MLP neurons of a small language model. Each row is named by its layer, matrix (gate and up: input weights; down: output weights) and neuron, and shows model dimensions 0-255. Each number is 500 + 50 x the weight over its row's rms, rounded and kept within 0 to 999. Numbers have three digits each. A neuron's up and down rows have the sign that makes its largest values positive.
After each neuron's rows, "fires after" lists the tokens most often just before its 100 highest values on Wikipedia text that the model never trained on.

L5.gate372:577461528444451522513468503462509563525509506520621550582452384507478506472431525409574501501490530507519461415560487499566382495485451512499434528517487471524555579585505563509554465581512478509467492463428434529517493451472493426513533531503504541544578405525483500397404510504565438518442526433461558486532420522523492483420496465435530579517557448503564484449520559579501475507438479520519510545526485506450481472490455482451433505526504477422514464480665580539515454582438545518513472518472579473507525602560390486496537473528560491499463584539544515444505497647515397567514431397627551553507527476571393598544466585478466541478527564517518536538415444490520413499553500572474507498558418469418588531467544458478538486519508432497522537497482530466558579561482523
L5.up372:524488470492390482528452496525501502500538495528455646574472479503401499510485410500502514531549602574512457518522507549521464484506453468426533531505577473450557485478578476489501420457615517455433543484547468483588484446573467484498539508582581488499444526377461497491404450440586526551541505440440510407508384495472445553521489451518491520452473589558473452395397462540420387532491475456433488600574502549476415459544457484524554585497423380405437569479533465460546529501449503472453388435393567474453485477486470521504520463471570497554549478481544456502445513504461435432519475478477525580504432487500519545544497443495479504619518445522570487465501471494513552518505550497483531502472484508507604470449420536561506569545489416512534561478449550387529473554486431
L5.down372:516485481488479583496472537512432509578479524535543574563429427550481545518523433433484460535531475574509559490542537492488436490443458458506527529545424472464577548458599460533507448475551556409458593438487484460520491422561512476434501455494492551514526487416430487619468486492593554522524550464543442495579348502531582455462553508498497525482467555476484421524463610589438506564429488542448455481550542579487449548565448467522562453540477351468428578451477481511464457486480502569534511485516582520570420473477529436609580547524492475540468559503508546547522434326492495466481539476423540594435392524521430508398579550524508479530555470539544492511438537499476531498544434589554532544383501460475505471565437553586519485508488498506508455497445448485490481525485467
fires after: "-", " |", "|", " O", " ", "=="

L4.gate647:525459432420537484473469508516425474443593538422500568484523495501549474518523469488451487563472511400510501457452601509482378548436496586588477551493437496450562464485510429518572621497424466425492522545553544442529493520598463576477548480479440499533471422501519434609474549457564419539553613524463471500402507495520452541502445600452534478426529502487404447500437523528416475575510594487503449560458414446414558498468546502528422433521463493433518502505555509462518556591461467496475461416590479523459515525426540612459544580579497547471588572470519471539531578512499471530460434354450581518471432471464480591510503530488548457568592463490519532526599482533548488500519490553511537423432534495481495552575528542513552423484557464490478478478538480491463502540477515
L4.up647:503461480458496576511467576579487588585560565453534550501440496481501505481381509555415547485499447528485517543524505455520500501513492400491462365444416480493506454477485523548417555523515530486558386491456449523463498384574519525440502555536573428422609512587439502528483558451499478572557625409448458488402544521447569559438579548571526502536544555559515495433568526510572525500447431560430522604514425476477517432480579520421476452456480523539432496527636525516430487557459526532446494487427545485473514503571515532430383554443536520506517500464475486498519396504478450496558546470543527447506514472499487410505505495526533469461692563515480491496478553436556513486501584565515498476541522522593519571572548493503500463501502473540484530541483471501520438429495499
L4.down647:506437456454478554505499478522501510577550505459550462455461590479414532473571421445445427427450492681501510521487528412457468443523529388621491504550409478500520459567497470429468457484511505465555436526458483540428539536537498570434466480551561519447535499534478497436507542606541423494511549590466439534521554468501481474662476411480497457452502615465507541480463534542443555477477470529548522492525390558518494488543534516518476553519396470504462449458511512508526487591481491589484542412410483437517490513471448556457505563535497408457485539457489507461465484578527576538493477483474542492486514530532495464539508490621465468418548500482531464502500521518435519456606486558597505510522446562544526628596427548510542568524484447405572418546495476619482447479483449
fires after: "\n", "-", "9", " km", "5", " South"

L3.gate738:510466455538470512583466583414519506477485516503401525532474553485526383528443433519523509559510504489518492476560514447442481449525484580449483471481528522506514615475516528467525481668445492363568567447475519570555437550468434506615490582478555523550496570533416418550468539446501536518528405556419557544513473548623525489481527515542504539529481480498489617503423475626465463415528574534508546497421480580610551523468478536448491440529461549551445486464566468515455563509487440400529515560425508427451549403494481396441498489525514451519483457435463435499551621461567495569560474508410488477490592506498490478467402522444521447514558494511495494515510503404513395469415509427495490541435436558548488536554502514455446527477525485554521453499499538535470506448496510
L3.up738:525443470534506484526528506538517544502508609538489497565599476456498548564418402466564473490497532500427557403538464453514528524638454482515522478461462487552473503530496448472508532633392508447462540473570465544485495464484531540626443566386457470567628521463552464600407455500503449443470539543454540530566531509493426419467564532481470444502545432508505500462444536505520482465472578446522603484480441616466482518560434495441484533401555519494531545498562477439453494481571488474514524612491540431571508477549494551507492422477409404549507453514384417554533541455485559539505529502533473471521488521595386404524479469448566456463568517496496450429503506507593490501447461513584522498425442549461489433506490449464477465431471532431552508541556492486392488457522469
L3.down738:497475592563513546511489541532481496500516443495527387502499513501475553528481520372529450505527391472454486516434535544468515459532462407512473480490547420522427509471530392567491498567624536512482570432404476610491495499501477513610504429472553588530446452509544468536536513489551508515553503545452445559588435577548453487486537583478465517555467410560389617479407508484533524499510617508506419498496516454492530478487544497470488398526576558446532536500565546441467475515481484458518544491417527495537470559464534536546561499524477561431412458478521491464534427384490561463532524500501518450560593485433560448612496579489557555579607553406443406480548465513503481603534480530489538491529480581514512452479466558488577422459446438543519444559564498528504433470550467
fires after: "\n"

L3.gate3:524525514469532487508421446436473460484538552550472467622438440476508433584522529507450519582490510479558408503526523523502474489570436523485383475508516426441546440578463540515516564584497429445492519458441541436528513508526514461561503530590588439434508483532577485567508503525542427501518533543364566542568496507548434508462450513437585566483476530476470607533511430555572556452564437473489502511509381571533479476415589497572474576417507423483489469532514567526457519540600573498490540561604517512520547559564513528509548520544494510436581512450511505464553506485482495520436479537475470495456524604620594459523578538547450444554534530444549614421593538454504516477504535525569540483569470453555518499466637440457502495541442532596546499491447541538478468439471509
L3.up3:446572456552485497631411445394531582547370379567607498553499452498436462483467516520432471505514425552528507538569512562473449514461516432498458532516588452529452497553481450432448449525545414531440467496423496517575478504509569364505510518454530513438517521431493535444529495512494540494525532422485558574536497573514489526489507455485595550487474459529561569484533624480520590555530521476559421504524451613469496470521566424464496358457492489498513469569528557520592415509504508446522436548425552498539578554482486516478550518533496488476566558472511465502568494455472464509404509459461527438500462532423570438527508519474507502455550551431519490531475586522467482542463492496535457407462604521561506507514514551448482468466392566496439462554506430437494515403508377
L3.down3:443401597462534579585432488472545538506529504547547476538474461615525356403512543458470501503519503555482467461454578524510587604596512496568484462370505453555439481489466514497469464523427439534468486569483466501533482541472440475502597608400543568472575431461484563523544462505488521405558496440536482574515450576505492440572441544514445539476443520567557549552540496523548520459460454515539479522576549454506406456575536431430560533471523394454546500505500502539513413550528449463473477497510534538458432517580559559479483449426542510488552552453535550403492477488588501501509513529512575532531470462465461457616521524465499461562496499496597443530568423536441512475482539533447498554417552500486416530559479419390528539488412466495468466484483481416539507414468448
fires after: "==", " =="

L6.gate529:518507474426528480482446539512518462464478603516501481537538527477496543519527426462552458536405531497416534516501458508473477541551482482383533518551479565559452431507498503481468511480471437444499516546533552519507583547461449540533454535505594492475490586560501506454586508420499576481557477579515544486520362534493557437556585498452490511505382552553503512569611525551505486418509520466530469468442468444474502617449558495421507432450388514515463507527507555479496417555496528497460394514512477577354539498506490433454620447524453523379500521477522518514428564500539437451501393490484456527541575481533681435612548508580466548474511491581476487521503525446519473384509551518504453453414484523541516534407434500547510509578544553501552408480497518454562488507526470
L6.up529:455471531550530548474492416563475516531519497573496483525478539561536502486590404401478501452434522523483408493486577491398467418564567504509534426488535572552516506464508459471536464589492546411559498478497465528559559581464557486597507470499562489485437531471440500518483546526549515515545519558496553575511549529413530461463509519440495505523496549524551510486480504482566510504506451567486523522399571443545621567613520546487548502505541487443550534601495498432569438512589502470528588424500473585410526553518488406420485587503532455467466503506471546515479478482568503557549415440532442473483504487411524550418500485569487419409496496475516474500551537431609446510424495443405468526423575541477421588514443499462453524396585554523496510597574454555389484559575566
L6.down529:547533495456513484544464475555460504558477462577440492406522545501420554526471582536525575484446534414586511547451454505449502497555489489558473417598515515445445481471493541475573471432587529586525492506442475475422521455438504465562556497495538485550469585556495485465461511505613465471592428505495499519523489544509514517490531482505560533482477545460566481502546432571546553534500568518461462443516432469514580510436486539433488522624508458516413529423494461503420510475482502426467465484527586537221472548470487521592533538512472509558486532480517507443502465665555415427498481569485497517499506506478447531470508531502439424554473395510552553449537531491443567486470504537408554464486543516513484516421522507493526410452490482396518499462414560563458450409537558
fires after: "\n", " the", " more", "=="

L6.gate766:551517391381393520484531556465628504470593616570482462528535408503482531452504567553493549532538548533532494414508490438481442516440455497545520466494541482538603509404434418526486523519500447407441453473566454483562511468464439507505488502523540469487498524482435526541478462502552452487599459457437476581540510508535447521435538442472496518527533496413469546534462496512521450406469521454565506584477442482476522607502552489508537517571555551538462446496536602509500564582566541506417447539483506522530517540584409562493512467530497543525490534485450498449452513487559440533676406563469468368445493456542489525589489445510630570435518545596521566507488489537520420565534517452468444421425518553485496522390488475546527452500412522543515534524459545534463495493474495
L6.up766:519539442461424429430526504475554521505602600513518450541498521510441495472498491580476513486549567526555488399501557485559450521508524504512548552423479440490494549471484483519541459543519478498486557430487517489479521462544412434445538574528525457524475408524516529507466567520516505578565448357555482519518453598506517551436463417518622520430530526510536536571488567550478499452518515527561461533453524602553505547528549496502487579494508397543322539509521564486364586488439479478468444524506457562549470527514500499521547472558459468489482553601380461415480521547545444513485423478380505453502475454560493591536426482505599587465506461547497538502476558558543474517477447489539499453413473526477539476517432641435448566529489525474494381481443553521391509463470509
L6.down766:450526385481380503540446456377530501570610504522590522536475538530454541422557522483440511544484510511597537432483599430594426427435526549546498523512519511438577486424508415523355587484553520420457525509523453375436513473521503480410495456482492459394439477479497526522482499506492482484478459376462460574609492466520568412510423468499538487444549451489529526544446579527441487498464517484558459543498483509452559541470533476560486490580523539463428587466447580451519516508528477462527474483525494567574421528462465546447538576519412605502569479434498453485476458491508487446531494544460478532480417460461554505498491581485653526463488552521500561492527515606491520480509495492433544487489479521543442451435489519610409544544502591549456458475542545481497540487508480
fires after: "==", "===", "-"

L6.gate80:508512517465586494537418559501477482490442490531573494456397551448543566504522434524490365413538483492460564577554533492505462457556534526494525511459536474555413644513452503504533520549470407480468494500511461497453579460547556483484516549447539490438459576498512462555459451476528507465514526556533562537521573441520576530595650577455522532521430556590513517539498539417463468459549405444578539534452479503417534509540487468369462614459523597523562562473540577558514526467403518481518495475496623470501514477521472434544562480408445501479485580552554512341449554499495421444484522467409420458445588561532572481414531442524418481490524581493484522463600456492517528463513465519438525479445538530468486510531481495429443469499561528499496458468483508468539476485477563
L6.up80:566565488534502579486478559566498436561457514479466489473490602556554626539426501513518536561437581448401552566544461502521527529507531470504538446510472606442455418496489539456576523443523584509447535478459438515600606461511503475526487434444521541477502582438506550495477459491602562515560476574537549581562459456526469509548508450421458482391442541460480570538466463463566550438532590607438521528483438480621577517370528510419453469431412512466509484585441551411519518536592448416496480495503483479490536556507493499424598481416445451572468532532501429518490522557560516532475508531498407480461588490579549551513489556471572428547514456499475468499480478487568459437418504486452540438491513520464493486517473573488444528436465464527476405441490546560540569504521484
L6.down80:552497566435499448502544495560475529506472514513498495453524502467579571498458530476448460497506486494611523460545548567510448454440466451503495477474516576550426450441500429550452511473534404510508573561395527489461550532555580540478533543433446533480490517445567432503496461532484518452567520499509608526430475510414361516457435452450472583490540543501432540469535518452455475490506484556563553554502482500492478607555465570480470475495499519422384422499500436484526455467554535503466494413494457554282517507534500558501483583545501476445453486557564512506612496744441528481506521504558494468475442474489562515555539499517509518442511521388577589496525434399502560458452561481499469488540477513561481400529514503490570554455509521528530440489522476577500527530512441
fires after: "\n", "=="

L5.gate294:382436547484526415478547537595527469416527520551506490412530524428538509512509567477542449583489518440401375514496602470444474517468553543538564585546386535474382506497502477502436557385648510552471525483462447474448638492591473502412527510549532453486505497451480439548469496498458489452523554484472544477422576499507530575502530558484535423430486480468521470489469605420535529544419482454403511504493490514433454543485490497559487555491576572484485503536446452516468393383469481490520538472527452517445528533479538444506460497454423402511518535420538536566387486507428550544505428532454502490488464435508545476477548474512547519525450486457502509516522509525456565493513449605384485504476455488481456451451532400431510524543579564537522539522510522478411484521606493
L5.up294:582420445548452514550539540579526542527383532500486533509484445518481495517518598566468492523514567431494472515572446547459515511486491581449441456519452546499590453547474503460591477471487508406508534462452468567380548384481544537502493481435478546485541438446434484528575447513537487519520450538594464480542467501482524430476491528490620462506457427464572547546442502465506588569438450432530583525474456525537483525398523514519486405433450520474507441514522471457512532489527544515475526522458482440447514509601547522565528501477560517536607531497384505521492527435547415485474560469399402486518478449487501407642535420502463437566517447560403503524509562527439533510599489558498554440490513488473425533504507446439445516537406461630602502529567441577512465483470563
L5.down294:481500495446529421550561486480625441584441428526509411556534488514484514518465470517452497548399419512482458504502556482593522541578429449497522475507523432435552412472501488475561500524468477437436454571435500566455518429503453581419561449466635460441537546490472506479537543599467505563427517578517506436531434603420423542471441568546538449582458589491439514605491642462565470496388442471574509533505531480517516492413494485552504555519454530410533472448465477425551430509484448513488522445411446479508595498481472550415466551484489511565510521551559514530486506395527508480459557543493527455477410367520562433559529489445549445485533427487511500527557489495430560491472487537526499519473431599548502475479603451519478523458461470517581508529481485515474557528435508
fires after: "0", "9", "5", "1", "6", "8"

L4.gate283:558584544489559503466400497385525522496449489520581471481416533522495471459556496525577488482532497645578500531565561567490490554500501492482441534548538605477481475522535491476502484446487501597440414547578554520546508539528519508558534471563479528468577549468548517474498414476531486491497532494406579509530518564459469593465517510496461556544468527586414485493585534483535447542469554468437500514563542477579514405554524499468520432447438404525471569458521442556579399437537473430507502592505405467428415519565431452440540553506497406508417476475489369546473517432520452477489512511566537473458467506541426482661471501471511526479479524440407534469537466390394523500509482484457475544566501494504534471493511374421557479438558525504467470479451466550463525386499491
L4.up283:545537534439447548541492505438493540463447487483552442509535551547527407462498489564461512445545455490551472531404573424491422458491494554510508578518426602504481581476469528508541543509456361527414517506478505431510403408416543509517486439503544436418504485457523492317481525435497492438585463497512584496518612531545480548611557536429516443557561629415461567531498606505533542525491420527511505510539604546471478508477532462524475436518514546532509488477477532412529524501501414497532564453492458510520573533503444547480458539560479522527382501564480491483497547491540401469511605462481453498489585470518538560530526492522479522533493533542601499436509585523469564458382541524526511347530460505495490602441497476528547548551436470503445466538495513517488564465490423
L4.down283:466511543466520489585544543535485555549499466458504469514591522558396481469498500580436446451429383443475478565490462582531511527473572516476483552523460553489517528444463472567476518553394421485501550499449611563470469512498517548504616474488444490525504532456514444521480544452539540493472425439602565446475436561591416430497590539451505517512552527548496537485544517519545467510465474535455504429521478529440548460464392472509500499489550416503478548527580447467477503370551508459593446446471484532526484488537479490567570572540555540449500421513483506511467522590497410471577477500415480487544488506496436454544510521567509522493591469471524570515493478508499572502444543587490478511517540420370459514529356537403477548472530423569459512367462490463599410495356518
fires after: "==", " Po", " Vi", " ==", " Zo", " Cy"

L6.gate222:513619449541593631544430479587510548531541461572511509521405479507531568497499457557440600489518468514458517527563448589501479481555523488422552507516509516507452494519535455559568588563426480443487540511521429513498577473533413492448440498454546507380475502523459453433491489461492528390561456507543579562589549489403440441519515570392463554518464587504553531510487519466459455515543602498527503433448606506450551483519487521459517551459501482408482572617465491496528427472420502458502508500480558547499503590540523552501513502526463482419442544455548536516546529563588392460502454452373436563536569453445523504544507569553473434485519472445531490521516471481520483503539557430476570525452580532529560588493594495486509527442590529514496485430486419456486390492564487
L6.up222:514614525476553529603506511542485516542531436551589470515571465482477547446504491572497466448487511482475545432600450523506542574532563423479484420511460583462454432471459509404529583562501476472435526474439461504517503503461417501463479543505473522425497522476511477540536504448507493377532474453489563526536515534490541521529547519460438590452442514477488557496497497527495481462498520508520536542437558533445511466505395501482522539479494473465506498508643484517573445432515513532558554517538563518382504577475467420515558515444455512480450445429545582468495499641539343515473454460500481565499631493489538510504542467447502435572518571483491436591528607457425490479452500469431520469493589558482448586541525607451609476425562533583533491536441465489353575416499464
L6.down222:476517552531536569509387461574528509562522491482557389483469531488474481418660468447449554488483487510513555506478481520466560509565468482487449437482583543459452467490451511440553551532483495500479579536431475459520465481509459520444494456511489506437504536536549490525495516556511519494552447467506557557557520517438502523550456498420495518438484447526462553475478497466484557472473531492488491521452538492512492531458474465410486508490414453457392458485433490533507465484611546489482481466485547492301516415522514483512509475533435475476493550483521441357583523750553409494476511454496478543505572447454571473445547558496568372457596471449503471497533551413523573472420510480463498516494610520568592482524481554579546522407544490451495526480457567477437521477555602
fires after: "==", "\n", " =="

L4.gate465:486442439502537406549470473492590533509446552558538401514563472483530494448612445503400526452580522519512459496613503520386520542542465551449411462416551538484461466500553549533599490522510580530473487539501519583506510493510513517492593396518464468556482456607499533479538489483422542556466506517494572523445512541520439557403481526485458435474467611530442538497460503500422504524492389441437504549488459476539581491485510517568487578478562510547441568567555477546549486416492435535417448600532551444579515540579601483487499516461457504557489554560480500462460463425449473516516438537372493415461518554432488520553414554395451459473452498515568562450578470498502548464481520531545466531501517495413438541502534509472583563511514511567441477610449535427411519455543475
L4.up465:532536451506530395565421484431563464422561556492518481566559545433481472519524524525461527479478455497529476485450437614434504553516513528443459422448490485499531521465507560514533406509482555468488642536546548519510514430519452482458574531531507455502474472518540548419492546529492553612492559504469567620634475432427500570438569514440535513587467476493434532415427477611497493497512448464490569536472528494489497467438493560504477414510553538581510456544467558594531550580595528478477518565525561511540494514631488548408550516515479464479482484506495542449580548498468480560532521518445517543513576536532477392530501521370539513500488520487431428484450466501516625427556506396460488467450414534428505556554582560433550497510406570440568465468524446506473476520561528
L4.down465:490454580541521569526562555502529585479531528538505485505499504551455471417391461564463508471466491459532438538535444447522516448511569437555497489446516478492546565557556492563442468491506487446603535521471482445559493465438554388462457617471562389524542480478584552452451525502536386408529466562584472549506499537462573488452493569513509521527500507470552604478468532579532510486479421562409414530488609502591470487470421477434459414396486352525596504620485487452447512511500478479546421545561531449456488395545490489480521482441573535518544530500484509603554533526554514561511463448628530517509479496489454462523516592506548474538538502494540501547496578465527578465565511441545433637420504522507502506419481449464508501548495463534428491458507482516491490418435458
fires after: "\n", " A", " W", "|", "|---|---|", "B"

L5.gate310:528482527541528468450530482553528520536529496529468520528520563480527476571465442448558492490531409502531571498537457519491464477481469452596494439557619553579394483463502514518457517442497541440515439519448488528495458493647493492503508528476508497453519536503512361514512515398445429552456584540436453519464393470474492603456610572449532519547497529518523551562386523491512529460555537521481556558457470531464519501445473508502619427494661598439539460563497521415421560473562473511546541624529575546576529505455439528494494476506546493506534614468539533526558599465500597445537522381460503511516493493540473476488501504523447566591549504503557426470497501523510499493527427522435540435573532504483385393557484518505532442503546515444551490517548551498388422438515471
L5.up310:475517363529413477568462576496557489411438442457530552468552570447492492370505464487497518472489464505472528591450467556483516523499444446436553433513480592460540549512558454477472507531598552552548469558395451549489460540453490499503438582523492506475550492457444451615541462558472454503472418521507467577443467479432485441529531575505526476506572497509506578570422580532469513482517476520477580606528513481578497465445469544572508463371588473475530520420465598440395571559493445485437514447478482472599519452443546546478560541508530509539527439408419501510531522529557579509495475434539493565486484481412526482520483552570527467485606505499516459429527491440508452508483465513568487492429441511432413574485449414530522523411441477409544451559526393543448548513534466
L5.down310:493489435531506613525502493490438472489523487490506483510519404497574499431495495475494474497573446505529424544474450560471584478564499426501498478447496470503578473481578390555530479558491466486503491461457505572470368474454516508577556559507480552548459515583414413533465472410489524480408513499529552508523492399490441504524487525542454489439523392511386550636400519525532492574473585524536485555457437569476470411661555550402491477418480531493469536487583520483454608573471536540510496437587559471544526547505489527420546548466418502530429489511534423436497395416521555552577473500520505462485481474460531455497476516485508476469535477420521463553510448602431475552519522634517438477557505502480520489430512524525620418505480471493461510606430494558493459473529474
fires after: "\n"

L6.gate609:572458607484534436506484520519444544539566478523500556589526479501537513416563495474429447530536427477551476458463530530466476486545431488449605564491465488524543451505551477495599522465471548513506496567471480507515551495468519465468508479481513449544447477509524440516390511415657511568435521471429461561445509421476620505586533391566508580483477423395504511479482524516580431608469438509512510615461546512573421592564514534477462446492515484444534609498518533477439501479533550530574452493562562422436364545489507519500473549473565491484548499567599473517442555516635418515450466469458462458460428498539479443505525484463534488514531538505554515545516512515520547449432437522510493518334503538449537458546480436582519483420600486491524561467464535574473536504477519
L6.up609:467481539554434517476506503491514514490508553442440540575450573482515597601553446532551352498545488401498522527414558463480547470554513491589480429524448458477417565610415491380572464571493531500489505501477511539412479478462479529498446517517503489461485536490521459492578617450498502514413529514416525548517477421411608591526510552493390493582445532442523555392450511502457495565475453524489448465579487446483455509510518539534555504466464497419532562469561507554485581442472464484428530528534498620522496664578513503547558424498457492480474411586363505483499523466544568523539464492586480504514555574491509475607534443483460507518464483524561519471454500424470552545574408475512534482579508508570548496527539496512505574496526557451497554472492484500577528440512504
L6.down609:486490570507526368540426489422509555472432573533514343537504563458524505506508430481579458523512530451495526432512603496472484438539417550567502535421464453480486481515502433508567428504442524419471502509483500554572564427515459471471474583529446527532448473457545534567477605565531523487502464582447517487429440441443420509582414501480463456547491526465510494532472605523617497514501560481503486481509512457470447440516571463533545471427479500509424547478588471546512570452509470494492543525391528539596526560539473431444471527614476551513453482484485602471516569352506450534510425606539477493477461383491514479490485477514480487504498457492557521520425449464548491464527542603475399487561437541518502557457522488502508496494489437514598575506476432486451377434461395
fires after: "0", "5", "1", "4", "2", "6"

L6.gate649:500538453480493567480518494563525548575486492524459502424486565467498499508516404519460497531540532483500525485471663410450396464451507503515483499490566423514416494460457491503452515510575509531553434525452426443477569387477457466585391514504492457453455541400537523467558432391561544529502550531512513446413522476531523614528537494470507518614517537507452489638543403465454458515435474479458498469546561634453450511432464509483469521488444603510529508509404479591489510484502525451466537594453502587553435612475429507517525428578463552426536517556509455477496542474534502513499534446499519560445464523524426512464470555533505481452542507577450528544429549525527540428469489495566436513505546535508385501565427534524437560429449566524466525447494472624510498486393432
L6.up649:536516412394595441504490489487507484578557418493532526486499467522459494462537522432406549500514462533520583461438523426502535478486490498430539512497526443464458572460508552495521483466464581541479499396343504448570485476503560495506467515524537528378550513500499552528508474506475422535477505522489533477519434405433568476595572514618515445620509494517519551478501456564401518529422419515503506400489491537485560460485503482459474524532452568523586476551494460506530613478491583492460509581506554515624574494458454520541524438481438550541443546550590559505535508452477575572543585464549469438430503542504556512544557503500465469385555422535532466541444601520447522492535509562528443548626513443519375534525493479509515466593400530496470544526473547432471585512475444
L6.down649:471552460484421610502475443504592497497438489493542446452512383460480514543528482560543509512532568461487584494519527481549509521536494475549498466484579416496505574522550530471511399489607537479559499464469542532598427390401505570534470506430475574441550531425492458415480528521547498488407550587495575547477419483476644456519569537474494440531461545516437540529513521509554620479461557579551511470551397505522456436525530511604459452533487505561569502482435530506481500487516529538501556562548528444542482457487480454484461540499491506493522591542489411502489507448594483553590520471433558430520581440425595528421527580542501527427468483483572444576554488516417460649572506528481460508529477510448490552515511506532597404570467534475531469496425558526462483408518512
fires after: " as", " As", " the", "s"

L3.gate422:489490622537498493400523461526491461532607499433513549345510513389498462450467564507494532556473559520468511508435575534534461544438545499498535429541585485523476581522423550459504540473467547460453414489536593570461524482483418490465497461462459494504499481473524566526489506478559564474484516478390528541439499507490551471484513469612618621575496469573446534521547479520481499509580453477511535484537509570523477538461542498488458471484484474450487602580547468545481447517523535437508472556534411570659522552547398532439529472498462508455394495563633451480601555457446503480462497466558575487524499501426481502506563567465474549503457548570500411493513566518501449533424402645565509504578550496500408494548485459452439502514482508483496469559505539542425533552454453
L3.up422:617415545559487452390539504495587476476494584452570561520503516446538481500562499457498542478502490440486567497538498459468407497466536538571525544550547469465495552521491526451528590464458488491512452494397529478487533472526510616489522493436519486477522433492510533571565503552518498518427409459473536485544517468627590606488493442508549507455440529496509502529571483484534520477482425465553574498579472549435422573466512569470542538545453469393556510623531553579550497461542572595484519513583488500470497485477575533477500445550452459439468574570570481470537617414523411467564568489490482541534530584479531494501507565493493477502433569480657479584448558566467496523462494549509412632532540483391444520547371498471456452457485540538567476584511531504505494526491514
L3.down422:417498531526587529442496400449572503574472531500550545423525454454445471512558534504527569522565472501520529508449457436599477541490563545546615533506567386557508509477524579574518453392556480440450486483585506446474445473529441488460556416501516462516474512540468522497468566515450446461332473488508452553471436557510502548435517494475486560529460406419522599457478587549502512469501515564524598471607492608489498455521559551479548535642505554475489562506482512522511476508550475537559494497527491550629484453555504453444458508470378546510484507530523488448483562485485439443472510482559453523534492511511407534557500463531502518537532525453520471514476561511439517487378529492530428561461420608420460427593508546499405522554545475494541443513458417553443542594489458
fires after: " as", " In", " the", "In", " in"

L5.gate585:514539531427386478509531496510508520570538607571612469689511530496361515499446494523545503506451412506464452522520511415433510580560528622459460435472455450475473484560462549592428468580501438456502513539481464527511518527468428576481474524444491480472540452495546513546485442454528524450505568474513500591550481517503481496474529508449524441504483472592473524528468416360538512527584514574566517587447490457453432487482582529525542527564414500512567575521492521458484515498466545405558471469474578593513498568501594475538510525461464497520453456443493472505582478378571575510548528454515491536442486471503498534440410455465551456501489463420502503485541439441531465537507476522545560522467569524546584440488549508467518471399422450535530481625435569540517434576541514
L5.up585:529520467538434491574482504542565433461502496518504463491583502419433530485512459550410469458491436618423497422494489436421502479509507454422505468585576427463474505555480522519499485481471536468515503467457529518498507505533542535460477485551444450512506493490476472502392425480409521480549483477433499500530463554534499475431542525575571493527586510484499601490470499505465558524507499514549492503415489491534458485440571403506419484483634530467380567610597507571508592510457528424545512608464480456510589481472573509561426571417557540484433539492458473555588476485562554594523585470473448382493615575485628524584415525527560517557501566538503530582521504457527502424407467500461443550572534492467485563491544547492551483510468466603500506606468499483417462481544493
L5.down585:530526468533523505524529645492386492585497467559561446546510412479468471522565563478493474428550497509463508475437378509427453491582520490525541492494524465511508484430560448622474460488575505490579571432332491551492438477390452573477517531459516578426448416545574609499481497473466465446510412494480412521459402469523469437455532545436535492504480522459352459440442581559445454567512533517504447481542507526438469484523537418504360469424457490495500553482461562571442444458496496462503485517507535497575474524448474522462554502486453477467433518463493463406488423491567571542499565479463482503485520438488459455522491535474482606506529483509501406481578519561498516463470537481484523533515644582455512608524497499498567494473496510544584459541485502479511566488604482
fires after: "\n"

L6.gate561:502515369510460432457465502563525452545542480562532503582449423567532427410503529450484523588475442530607589574492495451466445611437505590522519525575425430454521594507495478560598485547454437558430515490508449575474454489446501454531536458538506513526518508446540577565502639495502477391571466548454570487562471531467530566531548505452472566519444489441440456479616529573508493442509547564470593517472514597525506437477475575450452415504461525507552447582539524524523478500525498541448407528488531548555544457531506536411352504453569555461494485482442487534550574413439493424499574457483454525494528466531465524488523575458517545466633503496430520405511502489460507477558460498502525434460436451560534481510486502547503482510534591466455516584452440530508472533557481
L6.up561:499476557503477474452550483421499436523518440476508497298504475508453604511555461494486488533452530545585403564376533620492452445542501510496526458400556476521491496528530472590531508417485529508435488557478473432435538466373441476492470437526476492437602550541516531566435559508468478548462553437470462605481488546491512523473482424482526563537510447456639567550482565518528507573455527534531433621504586551471491496543422445469419556541496538496521545538482571491605516530586484480501475511445508512498493563526530527449552506542561581467437483441495525504466428484496541458454486529566517643497531425540426495488567478454434584518501441550531542504515519489503430465532519457554514502515453579505603524454436480486576540481396544549524571557452529469504457475558557
L6.down561:581504520585432500476578469459504469555444516558443440494586457473469467495495456452518498474457485473539473375554546562510534516539507462551613490427403554490427510475492494554489539528526480502437526648506430460507606588574567545550426511401559480505548579576437560529445528571476479515438521540421439539476452436512477533501465561530503523520493454461495629495517472528535518518577532452497474583492512532501544449484453452436485559536573424548518465528480454392470487482512460505542537498552400502493523460519511523427652372482443534492508489465513529476421505458613504518488468494554541517457505452564456526534506524453570476461447509494515552542450518443427549410569441456482429461447448571540585479389539460433535491458446513376518470531550460444570535442565495
fires after: "\n", " ", "|"